MLP neurons of a small language model. Each row is named by its layer, matrix (up: input weights) and neuron, and shows model dimensions 64-191. Each number is 200 + 20 x the weight over its row's rms, rounded and kept within 0 to 999.
After each neuron's rows, "fires on" lists the tokens most often at its 100 highest values on Wikipedia text that the model never trained on.

L3.up573,184,161,191,172,212,160,205,206,214,199,209,202,218,185,210,227,207,173,205,169,188,189,197,233,174,196,179,191,230,206,218,220,237,171,195,210,202,225,196,187,194,189,188,211,210,201,232,183,202,228,210,207,206,217,163,194,176,226,212,220,185,221,197,181,180,185,222,227,165,214,173,230,209,175,218,204,175,195,213,210,194,230,214,225,190,226,174,195,183,136,177,197,207,203,201,233,200,201,175,213,180,210,253,184,222,230,184,204,200,233,186,163,199,185,188,209,182,237,198,178,207,197,176,215,187,221,201,198
fires on: "or", "ner", "ni", "um", "er"

L3.up1358,180,188,207,195,174,205,212,209,189,154,181,232,165,189,204,188,192,194,229,229,175,208,201,224,182,212,205,202,252,206,209,190,189,220,218,185,187,195,200,210,217,194,222,212,196,211,195,218,239,190,146,176,205,199,251,194,188,204,197,176,213,185,264,205,207,203,189,196,235,188,217,188,163,193,222,216,186,202,215,173,220,214,219,184,203,224,199,195,211,201,184,200,170,214,209,191,173,193,204,182,217,206,205,215,171,173,216,233,176,172,228,207,195,224,188,221,176,189,225,193,219,194,174,215,195,189,173,236
fires on: "re", "x", "ly", "la", "in", "li"

L10.up688,190,195,190,199,207,204,160,196,174,189,189,208,195,192,191,153,189,218,213,186,227,178,233,212,213,217,225,180,177,210,188,211,172,184,230,204,180,211,211,185,218,200,226,202,187,201,165,227,192,227,182,218,240,208,212,193,228,185,193,180,178,202,199,156,197,226,211,191,196,179,210,212,165,200,224,186,187,215,178,184,200,205,211,192,190,196,215,171,192,199,170,188,209,210,191,228,169,208,199,222,166,171,193,174,173,201,240,188,162,193,188,198,188,173,166,209,201,187,207,197,189,221,229,205,239,207,220,224
fires on: ".", "li", ":", "y", "t"

L2.up152,256,159,179,206,200,190,222,189,203,230,172,212,170,167,243,210,221,219,189,189,222,198,189,214,228,199,199,191,210,195,176,205,214,190,213,237,195,228,234,211,215,190,185,207,201,212,195,208,219,166,182,213,180,211,185,176,188,219,190,193,189,204,244,216,186,203,177,202,234,205,184,192,221,214,200,197,188,195,192,208,218,170,178,189,209,153,204,220,173,177,159,180,190,230,197,193,163,211,195,160,241,217,223,207,245,202,209,215,218,164,210,217,223,187,225,222,208,189,244,169,218,206,186,211,183,197,199,185
fires on: "d", "te", "ter", "min", "ive", "ly"

L3.up257,218,177,160,175,211,221,240,197,169,250,190,222,187,185,209,173,189,202,205,216,234,205,181,207,206,232,212,224,245,169,179,199,209,192,199,189,211,190,225,199,183,198,239,208,214,241,215,195,190,238,188,195,186,201,213,191,178,205,185,189,158,185,196,208,178,220,180,183,192,206,201,177,185,206,207,233,223,171,182,223,214,170,208,181,224,189,158,173,206,189,160,169,201,237,174,203,201,227,218,199,188,218,175,198,217,143,236,191,213,212,193,193,206,152,215,224,243,201,181,184,205,204,189,214,192,186,200,228
fires on: "ive", "se", "te", "re", "ise", "range"

L2.up831,178,206,182,223,179,224,216,188,178,177,202,212,204,220,193,179,196,238,175,182,161,218,187,226,202,198,207,201,208,204,188,187,199,198,193,185,221,211,187,211,215,216,217,242,206,189,200,201,227,224,185,208,224,198,205,203,181,218,206,224,199,220,171,187,183,178,240,198,184,198,191,230,180,203,158,199,186,225,199,212,211,222,170,226,235,206,220,158,207,218,178,200,156,197,208,191,183,197,212,202,161,201,159,252,216,184,197,180,208,185,195,189,204,221,178,222,167,186,237,188,173,209,213,207,202,247,202,167
fires on: "t", "r", " Cor", "st", "or", "g"

L3.up407,186,210,211,208,205,200,250,179,213,240,200,207,195,176,175,193,161,202,215,200,196,192,212,254,194,186,197,201,165,246,207,198,195,213,215,195,188,216,207,192,197,187,199,214,227,193,210,236,218,205,191,173,205,173,194,187,174,220,175,199,203,229,172,204,176,219,185,223,158,174,175,189,187,184,186,185,194,205,243,199,195,207,201,199,169,218,194,199,167,185,190,201,217,225,222,194,207,214,218,210,189,167,241,222,189,166,167,190,171,222,157,188,192,204,197,203,196,236,176,167,188,219,188,191,206,189,200,191
fires on: "im", "ni", "or"

L7.up1107,189,181,221,194,187,222,227,202,200,245,194,206,197,177,188,236,179,166,208,217,170,205,245,210,190,193,207,177,199,200,202,200,206,215,178,190,217,189,221,159,232,212,198,185,175,206,190,189,188,202,180,187,215,188,223,155,242,245,168,210,197,203,224,196,204,186,196,160,212,196,218,203,156,205,203,207,198,191,196,208,202,192,189,194,153,209,193,196,199,199,197,172,192,185,238,148,212,200,211,203,163,194,237,215,203,211,206,210,178,199,203,176,198,183,177,203,212,245,218,200,151,203,238,194,201,220,188,193
fires on: "ri", " |", "ed", "la", " of", "n"

L7.up1533,220,212,156,215,157,214,191,246,208,217,195,229,199,240,203,198,175,181,185,209,168,212,218,207,236,184,171,195,204,217,222,174,188,203,207,222,198,208,164,207,208,177,190,201,164,191,225,214,193,216,180,195,201,161,205,156,165,227,173,194,200,200,214,219,216,208,195,192,197,217,196,194,192,193,222,207,197,208,204,195,200,204,161,184,191,215,214,223,227,191,179,188,212,204,191,170,188,196,186,204,187,219,184,183,198,201,206,195,183,192,194,192,201,219,190,214,227,212,230,232,171,193,222,210,237,244,170,196
fires on: "ri", "i", "ic", " of"

L7.up902,234,213,210,192,198,227,184,181,182,199,223,219,227,190,210,216,206,214,169,202,180,223,201,202,216,206,172,166,182,208,187,191,218,178,216,223,207,192,224,212,237,189,199,190,194,198,204,197,225,212,218,223,197,183,217,181,209,198,202,226,210,207,232,176,255,244,193,217,162,213,210,189,180,180,187,208,176,219,175,221,148,243,187,209,166,179,208,208,197,186,229,179,191,224,197,207,204,219,224,257,195,229,180,204,198,239,199,212,185,195,207,177,207,197,216,186,176,203,215,203,184,222,204,211,214,181,153,202
fires on: " p", ":", "s", "d", "ed", "p"

L2.up315,171,178,243,209,206,219,214,235,181,194,207,197,177,212,196,208,236,205,216,191,212,196,202,194,216,196,202,191,231,214,233,199,210,163,202,205,194,216,181,229,250,236,230,201,232,205,187,204,204,197,208,210,182,154,204,219,203,171,206,174,217,201,199,185,237,200,200,161,198,212,187,168,190,201,221,219,215,211,187,172,198,160,247,193,174,199,221,183,213,187,179,201,190,185,206,209,184,205,173,217,234,162,179,193,189,210,186,222,199,179,227,184,199,192,189,192,214,211,189,194,198,216,206,186,191,233,230,234
fires on: "o", "cu", "po", " Ga", "cho", "ol"

L3.up632,171,187,204,232,188,219,161,198,191,205,224,204,197,212,235,205,184,248,171,201,213,258,206,215,198,169,190,177,158,206,183,215,200,187,185,220,197,211,194,226,225,193,232,193,202,184,189,207,208,187,228,182,191,180,217,161,182,227,201,207,228,202,188,199,182,213,214,219,199,205,215,186,195,215,175,236,209,169,206,233,163,186,165,191,187,197,138,182,233,204,176,162,190,194,196,194,201,215,216,193,198,200,217,242,192,238,182,196,210,224,205,208,187,211,211,201,177,207,230,191,185,212,200,207,209,214,210,195
fires on: "s", "st", "ic", "g", "c", "d"

L3.up474,210,207,189,219,181,222,222,196,171,197,242,190,210,192,143,177,153,187,195,197,212,214,204,183,209,209,182,178,230,190,218,219,204,175,213,216,207,185,204,194,201,199,219,212,209,228,214,203,192,192,193,216,188,149,188,192,185,165,187,238,212,182,190,193,210,217,188,186,191,188,198,199,228,219,196,206,212,218,217,170,225,200,215,216,199,223,223,179,167,183,211,183,204,200,177,180,178,219,181,212,201,211,193,175,180,224,172,189,216,173,228,206,177,213,186,211,218,224,190,233,218,171,194,172,219,196,221,238
fires on: "o", "our", "all", "ut", "po"

L3.up830,203,185,191,185,189,207,208,197,193,227,180,192,211,243,225,191,203,233,217,209,199,200,216,199,197,205,213,216,181,233,198,203,181,207,196,171,217,204,211,217,228,205,206,176,176,191,223,212,211,212,194,229,187,198,205,183,213,244,194,194,190,202,218,225,199,181,186,172,214,176,177,193,222,201,196,193,216,202,179,224,205,196,258,176,171,161,179,249,197,188,174,157,211,199,189,223,152,201,186,203,215,191,217,225,197,194,178,221,199,236,187,208,218,148,201,233,196,179,196,182,197,215,197,165,192,203,189,162
fires on: "te", "d", "2", "3", " 3", "b"

L3.up1444,180,178,217,213,238,204,218,204,224,225,212,174,192,195,198,178,187,218,212,195,173,213,212,244,172,184,198,180,202,200,191,203,233,196,204,196,225,224,200,188,229,190,170,196,190,232,208,210,190,193,188,196,242,197,208,242,215,210,196,198,158,181,204,201,186,206,205,203,199,231,234,237,188,154,190,197,196,177,197,147,187,249,210,169,208,209,172,218,176,171,183,186,189,211,202,195,224,201,178,206,159,200,204,220,211,210,191,195,170,244,206,224,180,241,221,189,199,197,203,161,175,234,188,225,189,174,192,222
fires on: "y", "er", "or", "on", "ist"

L7.up1163,206,183,213,197,180,209,185,176,175,200,191,233,182,201,202,207,185,214,205,216,211,206,197,213,221,183,191,184,216,213,206,154,188,238,183,209,202,162,196,213,212,150,221,212,171,200,190,193,206,153,167,191,163,181,185,217,189,169,183,182,190,188,201,219,154,193,215,259,219,236,208,206,216,168,200,223,202,182,210,239,196,211,220,204,180,194,236,228,216,204,182,173,209,170,172,203,185,210,204,186,187,207,206,218,190,196,205,193,191,233,185,169,229,209,184,174,173,206,247,194,171,217,202,205,230,192,202,197
fires on: "ly", "h", "t", "th", "m"

L7.up1267,232,183,198,219,189,196,183,219,215,205,224,158,188,196,194,183,187,229,223,211,206,147,203,217,203,203,234,198,187,205,206,152,203,195,192,209,233,191,173,168,202,200,208,190,188,209,180,184,201,178,233,225,183,197,187,230,187,194,202,193,239,206,199,188,216,185,210,221,196,198,197,193,170,219,191,188,196,226,196,208,195,196,213,180,233,202,231,184,179,174,189,211,207,187,226,229,185,183,196,181,193,219,206,231,152,216,236,241,163,205,172,173,187,187,176,186,166,169,156,183,179,214,191,232,231,216,238,234
fires on: ",", " st", "li", "gi", "ul", "t"

L2.up578,202,174,216,168,216,200,181,211,153,180,256,235,202,212,217,174,227,213,223,181,170,212,200,212,205,186,178,189,207,204,198,229,230,214,223,235,184,194,188,180,208,187,199,176,185,184,218,155,203,177,180,197,190,203,203,205,182,226,230,172,215,181,199,211,220,191,244,248,228,256,206,211,171,221,184,206,201,226,194,195,208,225,193,232,239,215,203,193,189,196,207,189,179,188,209,208,214,197,180,235,204,209,220,201,185,210,216,158,229,173,167,173,176,177,208,183,210,186,171,196,207,211,178,173,190,218,210,184
fires on: "ent", "an", "s", "ak", "ar", "k"

L2.up1446,264,189,170,170,194,206,198,193,204,220,196,192,208,222,244,240,197,215,220,216,196,203,166,197,220,208,212,179,209,207,185,236,220,181,180,194,194,206,187,201,209,219,191,195,177,195,208,196,171,212,193,227,194,167,187,198,208,198,211,178,232,201,190,203,198,211,210,175,169,206,190,181,177,210,209,208,171,202,205,161,192,178,219,229,174,180,194,191,222,188,222,180,245,139,212,186,162,214,193,208,203,214,203,218,182,216,184,152,206,219,229,193,185,225,233,179,208,231,156,201,185,209,210,177,220,206,202,202
fires on: "ist", "il", "ri", "mp", "val", "ute"

L2.up840,223,201,184,172,191,211,182,178,202,207,225,249,195,189,208,220,191,205,223,208,178,208,157,176,186,203,184,175,189,194,208,208,198,184,177,196,188,189,219,180,211,213,215,185,162,245,206,194,192,194,226,163,213,182,170,209,201,199,214,228,199,215,192,185,187,212,182,208,198,207,205,200,215,207,185,195,187,222,205,189,220,194,169,187,202,195,162,206,223,229,195,219,190,193,164,174,206,191,173,227,205,194,188,223,194,185,218,166,199,213,212,210,207,195,215,185,236,208,170,214,156,193,220,169,216,176,198,177
fires on: "ri", "ong", "il", "d"

L3.up452,167,209,188,243,210,193,205,170,225,180,216,219,184,193,182,215,203,183,214,194,199,217,208,182,182,195,156,217,193,241,210,195,189,191,227,185,208,189,196,194,246,215,216,183,163,175,182,188,202,211,170,249,249,200,217,165,193,184,185,198,185,193,231,218,186,223,196,204,192,204,211,198,215,190,202,196,198,210,198,195,201,200,181,218,211,191,207,222,188,242,193,191,194,188,241,231,186,182,206,195,182,202,210,171,197,193,180,194,190,204,204,197,218,198,198,219,187,179,219,196,172,206,181,183,252,196,167,206
fires on: "s", "m", "el", "ed", "t", "ep"

L2.up1461,164,200,207,193,198,181,175,208,227,185,188,235,201,192,194,199,165,200,200,173,195,223,199,193,202,189,199,197,224,194,227,229,193,154,247,208,192,193,245,187,217,182,250,183,200,139,211,176,201,161,153,168,235,203,232,200,228,210,209,186,168,201,234,182,162,224,191,234,203,230,231,187,231,184,213,207,199,211,173,196,183,195,200,176,208,209,208,209,182,181,188,193,215,166,167,211,236,207,203,212,190,190,182,196,181,191,167,212,224,192,229,211,194,168,193,219,181,203,179,184,175,202,200,187,202,194,203,192
fires on: "th", "if", "s", "el", "em", "ist"